MLP neurons of a small language model. Each row is named by its layer, matrix (gate and up: input weights; down: output weights) and neuron, and shows model dimensions 298-425. Each number is 200 + 30 x the weight over its row's rms, rounded and kept within 0 to 999. A neuron's up and down rows have the sign that makes its largest values positive.
A block is one neuron, or neurons of one layer that tend to fire together. After each block is what it responds to, as a language model described it from the Wikipedia text at the highest values.

L3.gate159,212,170,178,195,225,219,163,193,158,172,212,217,180,221,247,220,239,151,196,183,175,216,280,200,245,215,179,198,210,200,262,186,187,190,201,199,222,208,189,155,218,208,195,166,163,173,189,247,206,269,244,182,253,194,192,188,205,155,212,234,115,195,134,217,220,198,202,227,213,214,300,203,160,184,239,190,196,179,184,236,206,188,149,217,192,209,199,187,161,209,207,162,235,188,180,182,213,181,152,215,162,158,179,233,149,190,155,170,187,171,238,194,156,163,173,209,225,211,193,245,191,191,218,217,177,167,185,191
L3.up159,214,217,146,219,155,251,195,145,219,192,176,191,190,185,219,215,226,201,210,218,157,256,259,231,202,199,176,225,218,220,248,201,178,210,169,237,223,160,179,231,178,203,188,166,210,206,135,223,192,175,228,169,182,192,197,209,162,207,208,234,234,176,257,232,185,163,147,195,233,192,244,181,228,167,183,188,208,154,131,188,200,238,227,217,164,220,191,198,188,230,204,217,184,219,164,192,176,158,139,194,273,159,157,224,188,173,170,218,182,224,191,147,231,209,222,148,281,214,185,210,188,231,221,185,203,166,211,284
L3.down159,210,179,209,194,204,162,247,184,200,172,159,202,167,155,227,220,181,182,166,194,178,204,186,172,236,176,247,236,197,253,225,256,182,262,193,224,195,260,196,175,213,163,111,270,187,172,142,220,160,224,253,233,150,252,205,211,198,271,185,209,192,206,211,192,189,143,208,215,169,188,194,226,201,249,240,230,196,194,227,176,175,231,178,212,166,177,221,210,171,194,204,202,229,214,226,269,225,241,199,140,216,276,217,231,213,208,180,181,227,244,242,204,185,247,223,220,165,153,130,159,190,183,163,178,206,235,159,219
Leading two-digit number tokens

L5.gate28,199,207,167,164,216,260,234,207,189,215,216,178,228,187,168,203,227,191,193,248,179,218,222,204,159,210,222,209,209,199,237,184,202,201,233,193,237,200,225,206,148,186,263,169,145,290,215,180,241,224,302,212,256,181,264,183,197,252,129,161,180,186,288,198,252,189,213,215,185,156,247,182,172,248,165,168,177,207,162,217,193,167,204,244,176,220,178,222,175,186,228,249,242,236,150,219,213,232,237,202,204,225,181,221,181,244,228,169,128,238,149,246,200,187,156,254,239,209,211,216,234,140,192,238,182,198,178,168
L5.up28,212,200,224,165,179,239,154,183,249,205,193,193,216,166,216,165,175,187,216,209,149,185,189,187,215,238,228,213,146,189,224,250,132,217,230,229,171,227,200,157,227,234,209,205,206,220,232,238,220,204,256,207,167,217,192,216,238,187,228,231,266,219,230,186,202,181,186,195,169,215,283,161,142,170,236,163,211,191,216,256,176,196,184,222,248,205,249,226,224,239,157,182,186,188,155,161,224,183,167,180,156,246,172,164,156,158,245,237,183,215,212,214,207,161,193,275,228,200,186,161,177,207,152,194,188,196,192,220
L5.down28,230,219,228,193,233,218,197,222,263,243,199,206,219,208,195,242,210,216,173,144,169,167,255,170,172,235,196,223,146,167,208,212,169,212,213,211,210,155,226,195,248,223,230,234,207,271,266,211,197,173,218,171,240,176,217,212,205,201,152,177,244,224,227,142,178,244,226,187,182,220,255,186,146,219,169,249,194,224,212,191,222,214,190,235,241,201,246,219,202,206,151,201,243,219,170,176,132,215,217,211,224,174,190,176,212,200,186,197,208,214,189,214,189,184,140,234,167,206,145,166,170,194,194,178,192,217,199,216
L5.gate98,222,199,197,194,206,148,252,180,201,246,227,201,237,168,208,205,161,249,159,165,201,200,187,179,193,208,221,220,220,149,214,214,161,152,229,251,213,225,177,177,237,225,192,241,234,232,228,221,157,179,173,195,208,176,230,202,179,172,134,190,213,214,245,210,243,128,260,178,247,239,176,171,205,193,137,211,279,213,157,191,175,204,235,213,196,198,194,190,196,175,235,210,227,232,212,207,188,178,223,217,158,175,220,183,203,186,198,261,218,164,207,192,202,228,179,229,199,202,193,165,243,165,175,243,166,199,208,201
L5.up98,211,263,205,179,185,202,204,173,217,213,175,139,196,241,213,186,182,195,222,156,255,197,190,194,221,178,205,220,171,196,207,197,156,246,166,188,180,165,212,178,260,158,228,168,209,210,142,183,161,172,188,186,222,199,213,150,170,174,157,162,235,196,212,193,191,170,220,188,242,224,220,205,245,178,181,242,214,236,175,214,200,212,190,236,250,209,202,185,166,153,183,227,224,210,162,219,182,173,218,179,229,110,206,238,196,185,165,183,217,160,209,188,190,181,181,179,180,218,221,203,205,228,213,201,151,226,216,178
L5.down98,275,220,191,228,142,193,178,259,199,225,208,223,218,193,175,181,229,206,217,176,211,165,208,226,189,176,137,221,183,263,185,196,227,152,155,202,262,168,174,272,247,201,172,215,199,188,208,211,217,235,177,196,156,211,168,193,209,200,172,199,202,237,265,229,170,189,191,182,184,174,305,200,164,221,241,206,201,161,186,177,234,187,140,185,187,228,220,222,210,196,190,207,170,200,219,184,158,205,206,178,195,195,166,194,258,235,254,212,196,265,178,222,229,169,212,233,210,203,226,201,210,191,222,190,161,154,168,178
L5.gate219,205,188,238,195,236,193,184,165,193,196,209,191,213,204,147,212,210,168,200,176,241,160,196,200,211,149,207,215,178,210,235,150,147,200,232,193,205,224,245,190,227,194,245,222,184,197,233,180,187,186,246,205,175,194,216,223,253,187,191,224,175,183,215,183,140,197,209,255,250,206,232,206,242,171,223,275,187,215,183,160,186,215,141,176,197,201,240,192,224,210,241,210,244,213,237,137,169,200,183,239,145,235,179,220,202,209,244,203,191,210,228,168,185,219,193,214,185,273,215,250,200,199,208,178,186,203,207,132
L5.up219,230,252,165,220,142,221,157,174,173,243,235,162,188,190,180,238,177,257,230,206,257,265,208,223,195,259,216,235,251,235,205,272,156,196,228,180,222,207,198,273,174,150,217,170,147,195,211,257,193,238,181,218,158,184,247,209,164,238,197,222,246,221,191,208,203,168,184,197,194,135,203,181,182,189,262,214,193,167,203,220,162,153,251,186,157,137,197,234,194,221,243,217,169,143,162,188,283,177,183,253,201,227,215,189,224,182,187,185,201,158,171,241,250,160,214,222,182,235,244,197,248,205,168,195,169,167,205,266
L5.down219,193,235,163,197,235,220,182,225,173,194,193,218,216,226,238,199,143,189,211,149,206,238,195,185,216,181,201,202,176,197,238,249,208,188,172,202,205,190,241,207,246,201,170,203,195,229,170,197,177,172,217,226,231,201,164,186,218,200,197,178,182,186,210,180,180,181,166,189,285,204,218,210,190,207,188,288,184,213,213,186,243,172,167,231,283,222,185,188,151,191,199,226,218,178,153,250,221,216,242,212,209,195,196,230,241,243,204,185,223,226,205,197,176,210,219,183,158,195,154,230,199,170,179,215,174,225,171,252
L5.gate666,189,209,227,220,178,186,248,207,190,203,192,173,210,283,171,249,167,244,162,223,186,192,197,214,277,156,220,190,165,176,203,194,201,243,249,209,174,180,203,161,185,230,193,182,194,252,184,206,221,215,203,195,202,177,283,176,216,221,227,209,178,184,207,153,162,165,210,162,194,223,217,223,226,174,209,198,169,196,207,146,195,186,130,219,173,155,234,227,127,200,250,261,248,240,245,174,277,200,225,167,187,202,204,182,208,168,226,202,218,141,188,197,173,212,199,248,162,248,207,215,274,140,219,197,219,259,224,220
L5.up666,236,175,186,206,209,180,184,114,192,209,199,200,199,255,205,228,192,247,220,227,242,184,263,202,230,162,281,197,176,241,215,185,225,233,250,153,220,243,165,165,204,234,173,161,167,300,218,202,204,262,142,201,184,184,198,174,277,171,175,205,176,175,191,137,195,212,178,214,219,264,201,205,180,188,202,190,245,205,219,202,136,219,167,173,207,198,152,181,181,199,218,171,215,191,232,156,220,173,287,246,206,261,171,231,202,182,199,174,175,197,217,145,214,230,173,193,191,209,191,184,247,182,223,151,239,220,195,208
L5.down666,201,195,212,223,206,189,213,249,173,207,187,208,204,164,163,232,224,186,158,217,245,159,196,232,190,166,217,209,204,275,213,285,211,221,179,133,175,221,225,167,229,179,185,189,237,102,182,145,219,198,188,203,197,226,256,144,193,234,274,203,277,204,208,177,229,163,266,193,238,207,216,213,223,183,168,201,232,200,236,191,160,175,181,182,224,267,188,180,176,175,268,156,188,187,235,186,158,215,154,200,128,185,244,162,234,174,245,200,232,211,194,204,190,226,192,99,212,221,201,195,246,179,235,161,244,192,147,206
Digits after separators

L3.gate889,201,223,175,220,164,130,201,208,200,240,191,182,178,207,237,227,258,247,229,218,204,162,213,158,201,196,256,229,172,199,224,209,155,182,138,226,238,207,219,201,210,169,184,187,194,160,242,175,208,190,203,183,237,200,193,205,214,217,234,182,193,166,222,251,93,189,174,224,197,181,221,220,144,183,168,151,241,213,214,250,181,194,195,174,169,196,225,171,209,206,224,196,183,185,207,189,191,203,190,136,251,217,216,226,186,229,228,205,238,194,238,180,180,205,196,191,253,193,196,180,168,215,137,208,205,230,199,210
L3.up889,269,197,272,213,188,169,213,193,184,234,232,216,213,178,206,266,168,196,222,266,259,162,248,188,224,224,261,210,196,189,198,201,176,250,128,220,270,211,203,178,209,179,217,223,231,144,188,215,216,191,210,178,189,206,218,232,266,193,185,171,232,133,182,242,149,145,212,211,183,198,146,166,237,227,165,177,196,221,142,227,237,186,148,183,149,224,230,203,169,171,187,177,153,209,172,158,217,210,179,169,198,188,205,200,178,211,272,148,241,168,188,221,208,172,189,187,233,203,208,147,204,164,194,199,208,233,246,216
L3.down889,225,170,195,209,167,187,166,157,206,201,164,214,239,163,185,212,180,238,198,256,225,199,223,130,256,211,231,183,160,161,259,209,167,208,177,231,169,215,171,214,204,169,211,187,185,223,210,216,162,152,196,161,212,171,166,186,206,188,172,179,171,141,192,195,134,192,189,209,154,189,271,182,206,177,150,225,172,234,174,204,151,261,225,259,201,237,185,227,196,192,186,234,155,206,202,235,230,224,212,225,196,194,230,241,148,224,188,192,209,211,235,185,174,257,178,206,114,226,223,160,194,183,207,186,208,196,229,181
List and table row markers

L6.gate176,229,192,202,179,165,111,201,245,150,210,123,171,246,203,155,194,194,261,173,219,218,181,204,154,155,248,229,180,188,194,216,142,222,192,172,164,254,187,195,221,169,199,161,160,197,248,165,276,235,190,248,146,194,214,231,225,144,188,210,240,137,213,173,178,247,183,217,200,186,195,186,228,204,188,203,191,112,202,273,226,218,213,222,228,177,218,230,239,180,224,212,189,238,206,171,181,218,203,74,224,226,211,193,152,222,226,206,195,196,184,222,172,170,232,242,221,210,206,225,219,168,182,229,135,164,207,211,188
L6.up176,182,221,143,230,201,194,233,214,177,159,201,206,190,190,197,168,225,202,270,225,216,200,170,208,181,229,186,187,273,193,230,230,211,284,202,183,185,166,213,152,221,195,194,202,172,240,230,228,202,196,264,213,185,210,234,205,203,184,229,207,204,287,139,228,178,127,186,187,172,238,224,194,239,186,168,206,209,197,193,210,171,167,196,199,171,241,205,225,194,195,195,245,213,202,213,170,177,166,199,208,240,177,179,231,256,235,226,196,227,194,205,176,173,267,226,120,218,153,203,163,202,217,201,187,176,192,183,188
L6.down176,202,170,198,176,183,149,231,247,140,247,214,236,217,163,180,181,210,257,222,216,211,183,213,184,177,230,205,207,198,161,199,191,175,186,151,198,205,240,192,198,134,228,137,192,256,246,217,233,264,219,223,219,218,175,212,157,223,224,154,183,238,167,155,189,215,183,187,196,141,203,155,185,195,236,181,246,219,260,231,191,173,167,250,251,216,193,206,169,235,178,159,230,206,175,242,168,186,250,213,195,204,205,196,148,226,249,187,170,178,216,217,170,172,167,260,212,195,219,127,219,262,229,215,175,159,222,194,233
L6.gate644,225,219,264,153,206,204,204,218,183,221,137,185,255,192,181,251,160,261,160,163,217,211,160,200,217,220,199,240,292,194,269,195,213,203,212,185,203,166,221,171,147,191,187,191,196,197,191,173,227,192,193,194,238,197,195,212,183,160,230,169,215,127,223,203,201,172,211,215,196,188,245,199,206,189,226,177,245,127,211,236,155,219,191,208,240,189,239,203,152,203,231,165,185,212,227,218,233,206,174,257,215,183,166,200,168,216,248,205,218,172,173,191,170,210,205,222,250,235,211,192,225,216,243,206,213,221,181,132
L6.up644,177,207,209,165,252,272,224,208,145,191,196,195,201,188,255,190,165,176,202,211,256,242,233,179,213,203,189,215,207,170,241,192,160,184,223,227,209,243,157,178,178,118,185,220,225,183,203,163,118,232,205,222,198,196,190,213,190,197,179,199,273,220,201,210,230,150,229,179,192,207,220,206,194,155,221,215,230,190,160,250,229,184,177,157,214,252,220,201,226,204,200,164,167,189,205,189,207,223,187,218,151,177,199,207,189,212,222,224,184,215,161,196,153,180,181,196,207,247,148,216,199,228,150,185,229,185,188,153
L6.down644,191,176,202,195,179,151,180,265,136,228,245,248,178,186,219,132,207,197,228,165,236,98,195,212,211,203,187,219,238,217,180,170,205,167,154,173,187,175,184,176,204,212,219,246,176,208,201,176,196,184,223,196,227,239,206,159,237,181,167,207,181,222,210,258,132,131,225,174,188,201,236,213,186,250,200,234,220,216,187,187,213,233,199,246,219,181,227,157,246,230,214,195,196,169,187,239,176,183,147,204,148,222,205,183,253,247,200,218,189,233,221,214,203,177,187,204,174,193,199,226,181,169,195,183,230,224,206,206
L6.gate789,245,150,197,190,249,175,217,200,193,208,171,209,188,231,178,216,199,219,223,224,209,186,231,200,205,191,205,222,159,257,168,243,205,187,221,192,154,253,164,188,244,173,156,174,153,191,212,281,197,192,240,172,169,201,241,206,196,208,160,197,227,195,192,170,207,161,187,229,133,152,218,212,206,193,186,185,167,196,131,223,196,221,181,188,172,204,233,197,230,249,219,162,165,178,193,185,193,142,207,226,208,191,207,188,209,212,183,229,190,204,179,230,181,212,180,219,260,189,238,196,171,188,186,182,148,231,199,221
L6.up789,182,228,179,175,178,212,184,194,177,229,211,198,233,197,181,199,185,187,188,170,159,191,209,297,91,212,215,185,237,187,205,209,205,215,197,219,171,169,178,237,175,165,187,166,166,178,198,210,165,162,203,186,172,243,225,185,214,219,155,228,187,186,223,216,205,152,192,209,261,206,233,214,201,214,201,162,231,203,195,168,202,235,205,211,195,180,217,179,192,234,180,131,189,200,174,198,217,228,206,196,202,203,169,207,196,238,213,223,173,185,200,198,246,220,220,177,237,236,258,213,207,241,201,181,183,217,180,210
L6.down789,222,218,177,204,178,226,185,205,172,233,195,205,269,174,203,232,208,147,214,167,202,205,227,184,177,167,198,190,209,158,203,200,189,245,210,206,222,234,171,179,169,176,169,191,180,242,164,230,176,184,220,207,191,162,212,203,184,196,176,189,135,234,204,206,215,181,207,212,194,207,246,199,226,219,246,223,232,220,175,196,169,173,246,189,172,173,246,255,170,190,148,204,171,215,219,203,203,183,216,199,225,194,199,215,194,207,201,236,213,146,165,166,196,174,177,185,235,209,216,174,206,241,238,155,166,163,228,229
L6.gate890,237,217,143,200,175,191,155,218,224,215,196,212,168,195,190,199,231,252,188,167,181,186,227,189,211,191,154,177,207,194,189,220,193,264,192,212,189,195,226,136,229,254,154,198,200,213,156,181,187,147,205,205,162,231,182,193,191,183,193,226,194,209,227,204,193,242,184,241,228,216,184,173,210,257,205,251,282,198,190,223,203,171,183,154,216,171,237,184,146,182,193,196,202,242,201,237,157,139,211,207,196,204,198,169,179,217,176,228,204,185,184,184,183,186,229,232,239,211,251,116,219,297,197,225,198,195,225,184
L6.up890,213,199,193,234,254,204,202,210,186,223,178,229,212,206,217,182,262,248,204,190,174,240,200,181,202,242,229,172,172,203,207,205,198,188,172,220,236,222,255,206,246,185,209,170,202,239,160,242,243,200,210,210,192,214,193,157,233,200,158,229,223,191,192,177,204,146,186,207,205,152,203,170,178,187,216,211,175,179,260,154,182,196,226,202,260,186,253,230,197,161,174,178,267,199,210,198,210,155,214,234,229,225,245,205,189,234,158,206,236,192,258,181,182,242,249,209,221,155,196,233,229,189,187,166,235,247,177,181
L6.down890,227,192,176,199,204,199,188,216,200,256,165,264,233,245,202,147,185,198,212,234,161,210,233,208,210,181,218,214,176,226,218,273,152,255,233,186,186,213,257,148,190,193,181,178,198,247,181,216,188,189,194,238,162,223,220,204,184,185,155,200,175,213,213,207,164,220,164,192,213,168,207,177,185,209,286,199,170,232,211,147,194,163,182,230,171,199,160,172,216,175,172,202,199,215,155,165,172,193,207,248,174,194,178,207,174,216,184,197,203,155,180,178,162,233,174,194,226,206,207,181,295,181,132,183,136,210,224,202
Leading digits of numbers

L6.gate307,197,191,197,197,188,196,228,188,183,191,206,200,222,199,214,219,187,227,229,227,153,253,149,223,160,225,243,195,184,198,186,248,202,247,201,225,199,183,204,230,255,208,158,253,221,182,187,203,197,154,198,212,213,243,210,153,221,185,213,194,188,172,216,190,172,148,168,176,148,156,201,231,227,171,142,186,206,229,255,234,189,191,242,200,154,162,185,181,232,135,195,225,157,174,190,232,176,211,169,179,187,149,203,235,209,233,214,163,202,202,223,206,222,247,200,239,222,197,184,191,227,198,169,254,184,207,184,208
L6.up307,211,246,146,230,208,175,210,185,187,223,145,241,175,154,222,190,182,188,206,215,205,198,173,234,210,191,225,187,142,196,199,171,220,185,198,263,139,204,203,222,206,208,202,199,242,164,225,194,205,184,224,196,184,193,161,206,173,204,144,243,236,185,269,167,210,194,217,221,203,186,157,229,231,215,155,186,198,225,195,160,107,152,181,220,179,220,213,200,220,139,192,246,253,159,182,252,182,211,189,211,159,196,150,250,163,179,233,296,206,203,229,221,210,221,203,230,241,178,212,183,150,183,187,231,235,155,212,198
L6.down307,194,204,254,186,214,223,182,175,207,211,202,168,182,248,210,187,263,209,228,209,211,216,206,227,238,223,198,218,192,243,168,198,222,208,247,175,238,215,159,187,245,157,168,196,168,194,217,218,138,169,199,218,221,192,181,201,199,184,198,178,221,194,213,192,211,179,167,198,173,208,189,171,159,191,180,202,281,216,234,224,186,175,188,165,210,224,240,173,170,162,166,272,153,219,204,197,219,181,183,193,187,176,169,191,193,176,163,238,254,219,176,208,153,127,202,201,219,205,216,185,188,169,197,188,191,185,176,164
L6.gate568,182,193,203,111,143,182,198,203,213,234,209,240,229,210,160,213,201,169,169,211,193,183,191,188,167,161,240,211,196,253,226,189,185,218,173,248,226,163,190,177,172,179,189,160,150,124,221,154,206,132,249,212,196,239,177,185,196,219,245,290,179,224,197,250,171,167,190,170,183,204,194,221,164,230,183,228,157,215,199,205,211,180,228,218,175,188,191,197,200,182,184,192,214,202,197,254,192,216,182,160,175,182,210,189,194,236,231,227,155,270,218,205,80,190,219,196,201,168,227,208,166,204,161,246,198,202,203,224
L6.up568,199,223,222,145,176,197,190,158,180,180,197,195,197,155,260,176,173,141,227,224,237,181,222,130,165,230,254,212,174,218,187,184,208,213,181,183,225,222,230,220,186,201,212,148,161,203,179,207,228,168,180,163,156,242,247,197,183,175,209,228,220,186,201,267,136,258,210,162,266,198,177,232,220,203,201,194,193,238,220,227,236,142,232,238,128,198,162,222,204,194,196,191,231,199,200,214,186,188,188,160,227,217,197,118,225,199,275,247,146,192,247,169,127,186,222,170,188,195,228,230,199,209,215,205,185,216,209,212
L6.down568,198,175,223,198,211,190,142,162,137,211,217,171,207,189,161,175,220,176,208,199,175,187,193,181,169,207,246,234,209,211,197,168,172,194,256,185,184,260,154,206,169,198,195,187,154,167,193,220,215,243,208,190,261,160,148,222,232,204,217,248,200,228,202,247,173,226,219,175,203,191,189,195,220,224,164,175,127,228,211,216,186,204,184,222,208,225,233,217,203,181,162,226,184,179,199,215,178,195,145,229,194,208,211,167,174,221,174,167,176,221,187,176,171,221,203,202,125,164,217,240,162,153,235,214,200,171,173,183
L6.gate690,245,195,229,149,164,216,203,192,242,267,203,213,199,228,213,231,261,159,174,172,174,177,241,176,224,183,265,199,220,168,210,110,202,204,158,233,211,177,201,196,177,152,195,189,202,195,199,183,233,182,149,179,165,201,241,212,221,199,213,198,215,198,221,179,145,189,200,192,199,168,175,255,213,230,249,199,256,204,244,217,185,207,202,183,226,148,161,241,214,177,189,203,167,160,203,209,153,200,191,249,156,227,226,256,216,209,198,221,182,181,227,219,203,205,201,165,177,169,223,225,160,200,183,215,202,179,161,224
L6.up690,253,212,184,178,183,178,234,160,205,230,187,210,215,193,236,184,200,193,174,227,157,176,242,183,253,165,198,200,216,153,217,175,216,210,151,191,176,156,199,226,250,195,202,200,134,198,218,150,197,191,200,163,128,252,192,229,209,219,173,182,131,195,234,201,240,213,202,206,241,196,221,201,188,199,216,201,208,214,144,246,198,174,206,194,176,238,195,205,214,189,216,215,158,137,192,200,193,237,227,248,217,210,213,201,213,206,212,196,222,184,208,169,162,240,167,166,188,170,204,137,175,238,192,188,169,191,233,237
L6.down690,263,189,202,214,216,224,194,174,168,188,184,188,206,199,180,152,168,168,232,196,219,256,165,187,226,188,207,226,207,201,205,170,186,220,230,230,259,158,196,216,233,193,222,142,228,158,205,179,186,214,170,202,212,208,215,147,185,259,233,193,223,232,188,202,209,223,188,226,227,187,232,190,195,185,193,225,155,238,200,194,171,212,297,188,228,174,273,158,179,169,181,186,244,229,216,172,235,210,197,182,222,183,240,171,219,234,176,205,168,229,197,234,183,216,194,180,147,222,258,213,201,191,180,228,250,196,189,197
L6.gate863,175,218,198,233,196,245,147,148,131,214,177,221,161,210,254,156,202,142,174,210,188,191,226,180,235,213,246,204,219,179,229,209,237,171,197,245,247,210,168,161,231,179,261,212,201,172,209,167,218,196,189,236,162,214,190,182,235,243,224,184,147,219,204,251,164,236,184,240,231,230,193,146,202,253,206,151,231,203,154,199,145,199,237,250,244,219,197,264,144,195,202,208,183,187,232,250,169,193,179,181,242,225,207,185,152,210,192,197,204,177,190,139,167,219,214,194,212,222,190,188,215,239,239,166,155,211,238,188
L6.up863,218,186,244,170,162,178,219,264,248,229,225,250,186,244,200,227,211,163,221,259,168,213,211,228,194,206,220,179,187,168,196,220,176,265,197,184,194,239,188,168,215,168,173,171,158,179,182,245,204,212,191,204,167,209,182,158,239,207,190,284,164,149,209,229,179,236,191,132,196,156,218,180,167,192,233,182,218,195,213,154,174,203,174,206,219,109,211,191,236,178,197,196,200,156,217,177,206,168,236,183,157,217,180,232,203,210,288,191,223,209,224,211,195,182,218,164,223,159,256,182,209,279,216,215,179,119,192,224
L6.down863,209,139,168,219,207,237,193,263,190,203,209,212,215,247,190,194,159,185,256,191,231,205,186,233,238,231,200,241,197,237,165,224,163,203,255,216,220,200,172,218,235,212,152,166,232,216,234,204,190,178,192,187,197,249,195,174,192,246,258,173,236,264,162,214,168,228,269,200,203,211,155,198,218,207,162,248,200,253,190,201,204,201,218,237,172,213,231,196,185,216,209,203,178,157,177,150,187,199,274,142,209,188,196,168,147,201,197,198,216,231,176,193,206,157,198,222,165,201,137,162,168,141,201,215,215,226,221,206
List/table field separators

L5.gate315,248,198,201,218,197,231,261,210,153,214,189,188,241,180,166,230,202,193,236,184,220,251,205,244,183,178,200,199,212,217,173,208,235,211,235,212,157,238,227,264,206,166,193,208,221,195,226,253,186,228,208,199,156,197,161,249,184,218,211,183,219,184,147,203,225,258,251,262,204,210,161,192,258,262,197,221,207,179,206,231,177,239,199,150,160,196,177,228,184,201,230,217,201,224,210,200,199,194,208,196,251,235,220,243,259,191,191,202,256,203,186,173,143,230,141,193,215,157,178,171,192,202,205,169,218,194,151,204
L5.up315,183,239,230,176,233,167,200,166,223,248,205,241,228,211,226,231,151,195,155,194,167,188,212,205,272,219,192,225,190,187,176,183,129,206,223,166,145,219,197,200,190,179,193,205,135,236,214,193,174,194,232,193,164,227,214,189,222,153,235,185,193,202,212,164,179,239,197,185,162,164,202,184,181,214,159,212,190,159,194,232,183,215,186,261,212,151,118,188,187,201,186,224,190,208,182,184,199,168,181,258,221,189,177,210,209,215,224,215,206,218,231,210,184,207,177,177,253,176,193,196,216,247,172,171,208,201,198,247
L5.down315,221,192,195,260,198,200,244,186,199,181,176,202,148,175,224,219,214,218,245,151,228,235,201,185,218,203,229,253,242,212,229,205,189,222,175,208,161,239,213,233,190,144,177,176,198,261,234,198,179,213,167,177,167,181,212,188,245,177,167,219,164,213,242,220,238,163,172,115,202,209,197,150,202,180,234,234,195,211,226,198,214,207,209,201,190,170,252,180,207,243,210,138,201,222,184,246,176,203,225,218,192,246,160,200,242,213,202,208,222,210,168,282,190,161,222,184,198,203,214,189,248,177,185,219,138,245,222,155
L5.gate366,215,143,202,220,196,159,183,227,224,171,171,193,174,203,181,208,206,208,196,192,250,254,161,220,195,213,187,217,184,178,159,239,199,185,255,183,199,196,219,202,221,224,202,234,236,237,209,223,258,192,223,234,201,182,219,151,234,214,231,178,178,178,199,251,231,190,193,181,217,190,147,190,174,175,202,199,242,129,177,173,186,231,226,196,194,171,122,181,207,241,212,172,129,232,249,180,191,164,208,187,184,219,183,213,175,244,248,169,177,153,202,157,183,206,238,190,185,238,176,258,176,191,202,172,162,181,235,169
L5.up366,185,208,160,189,176,214,193,203,185,203,188,216,226,204,188,153,205,129,192,211,196,227,216,219,222,181,225,210,169,170,187,231,180,209,230,219,177,207,192,214,159,240,249,182,225,188,176,194,182,180,225,227,208,228,181,231,198,211,144,210,194,233,231,224,172,193,184,213,177,185,226,157,189,156,188,249,266,173,150,212,183,211,204,160,158,153,186,217,144,161,208,171,239,135,181,202,182,169,212,188,196,115,224,189,253,223,235,213,191,177,161,202,180,251,227,206,226,119,207,226,161,194,248,170,220,211,167,235
L5.down366,184,218,210,183,189,211,234,179,229,189,191,271,214,205,210,242,208,166,229,211,180,221,178,212,213,167,176,232,189,225,199,227,193,228,225,143,163,178,213,170,210,151,211,219,200,190,229,220,176,159,177,158,176,162,178,244,140,165,213,201,215,255,214,202,202,189,229,138,155,218,176,207,194,220,190,215,182,184,248,197,170,154,146,217,158,182,182,185,238,175,210,212,201,243,191,243,189,213,136,230,142,190,231,136,225,195,254,161,227,196,194,214,199,197,243,220,158,209,233,201,206,193,164,188,211,207,162,128
L5.gate407,215,242,221,175,220,198,125,197,217,179,147,187,233,191,195,201,170,225,229,206,159,214,162,218,224,174,225,174,199,184,208,232,169,190,202,187,234,172,262,227,196,231,272,164,175,178,207,215,142,128,223,189,161,209,203,248,200,156,169,212,249,206,184,224,163,240,241,200,165,217,202,163,183,170,158,194,187,146,213,239,209,210,253,172,216,193,228,221,206,194,161,158,187,159,177,167,191,212,210,200,224,151,246,210,152,192,181,196,214,197,224,157,180,231,194,211,185,218,218,232,197,158,197,214,213,231,199,229
L5.up407,230,135,172,186,155,197,208,187,168,246,227,177,199,201,207,202,205,211,243,142,183,184,140,231,207,135,227,152,155,153,162,253,151,179,170,210,245,195,183,202,212,211,192,167,182,239,205,175,227,266,238,194,198,213,200,195,214,187,215,204,178,245,182,249,188,221,213,182,219,251,166,252,232,249,261,199,191,194,244,209,250,200,187,191,201,176,210,229,185,212,203,218,152,179,169,197,214,201,220,197,245,245,161,157,226,144,200,180,284,193,175,167,210,154,231,195,261,197,154,200,231,193,231,147,173,226,218,257
L5.down407,192,182,187,193,181,231,127,203,181,132,226,211,193,182,170,177,168,193,202,170,194,213,157,187,220,155,204,152,226,233,147,206,139,188,182,164,254,161,210,235,221,217,266,197,181,174,177,210,187,252,249,182,217,218,234,254,182,203,225,169,200,212,163,226,196,221,270,203,227,194,205,141,178,182,236,184,170,188,197,178,153,204,195,209,209,140,179,229,203,219,211,249,219,189,196,185,206,223,180,168,219,230,199,201,253,218,220,208,231,253,185,200,189,166,217,197,211,172,212,200,204,173,135,193,224,227,207,197
L5.gate798,182,170,202,194,190,217,183,203,191,191,215,167,204,184,215,210,165,203,220,225,246,195,203,192,216,173,200,204,261,211,111,204,228,159,190,164,195,275,181,171,223,240,219,265,208,231,151,221,183,272,213,185,220,208,242,227,197,117,172,189,187,200,216,237,189,201,163,126,220,153,220,165,166,176,203,208,214,251,180,237,206,259,245,210,171,211,151,220,195,223,168,215,215,225,198,236,175,232,189,146,193,248,224,240,186,158,228,154,232,174,254,193,187,206,239,162,182,199,229,164,182,212,197,184,175,211,152,138
L5.up798,240,203,208,215,228,192,251,197,271,207,199,234,141,173,193,204,162,162,194,206,157,175,179,181,230,197,215,214,143,178,159,148,201,209,225,234,198,210,200,164,223,161,176,155,188,220,224,180,254,188,208,216,228,260,204,221,242,203,243,215,191,250,144,216,199,252,184,228,217,214,200,199,178,178,218,186,211,197,162,208,130,232,142,152,219,162,147,165,166,180,262,178,211,184,145,166,225,231,169,213,175,201,241,192,197,169,123,159,216,210,223,177,198,224,198,246,192,194,197,169,167,232,207,237,172,157,216,231
L5.down798,234,167,220,218,203,256,200,158,242,193,190,228,224,230,202,240,206,198,195,208,187,220,214,208,127,196,217,178,160,185,154,210,190,244,251,244,196,213,185,263,229,179,226,161,265,202,178,161,205,231,195,145,205,212,256,155,221,213,218,255,178,210,261,196,178,219,203,223,249,183,249,182,147,220,187,146,163,159,192,201,197,192,234,207,211,207,208,174,193,144,178,182,181,205,198,191,181,171,179,232,196,236,184,193,271,213,211,190,224,231,223,169,206,175,224,197,203,243,210,219,235,255,183,190,222,205,199,197
Punctuation after years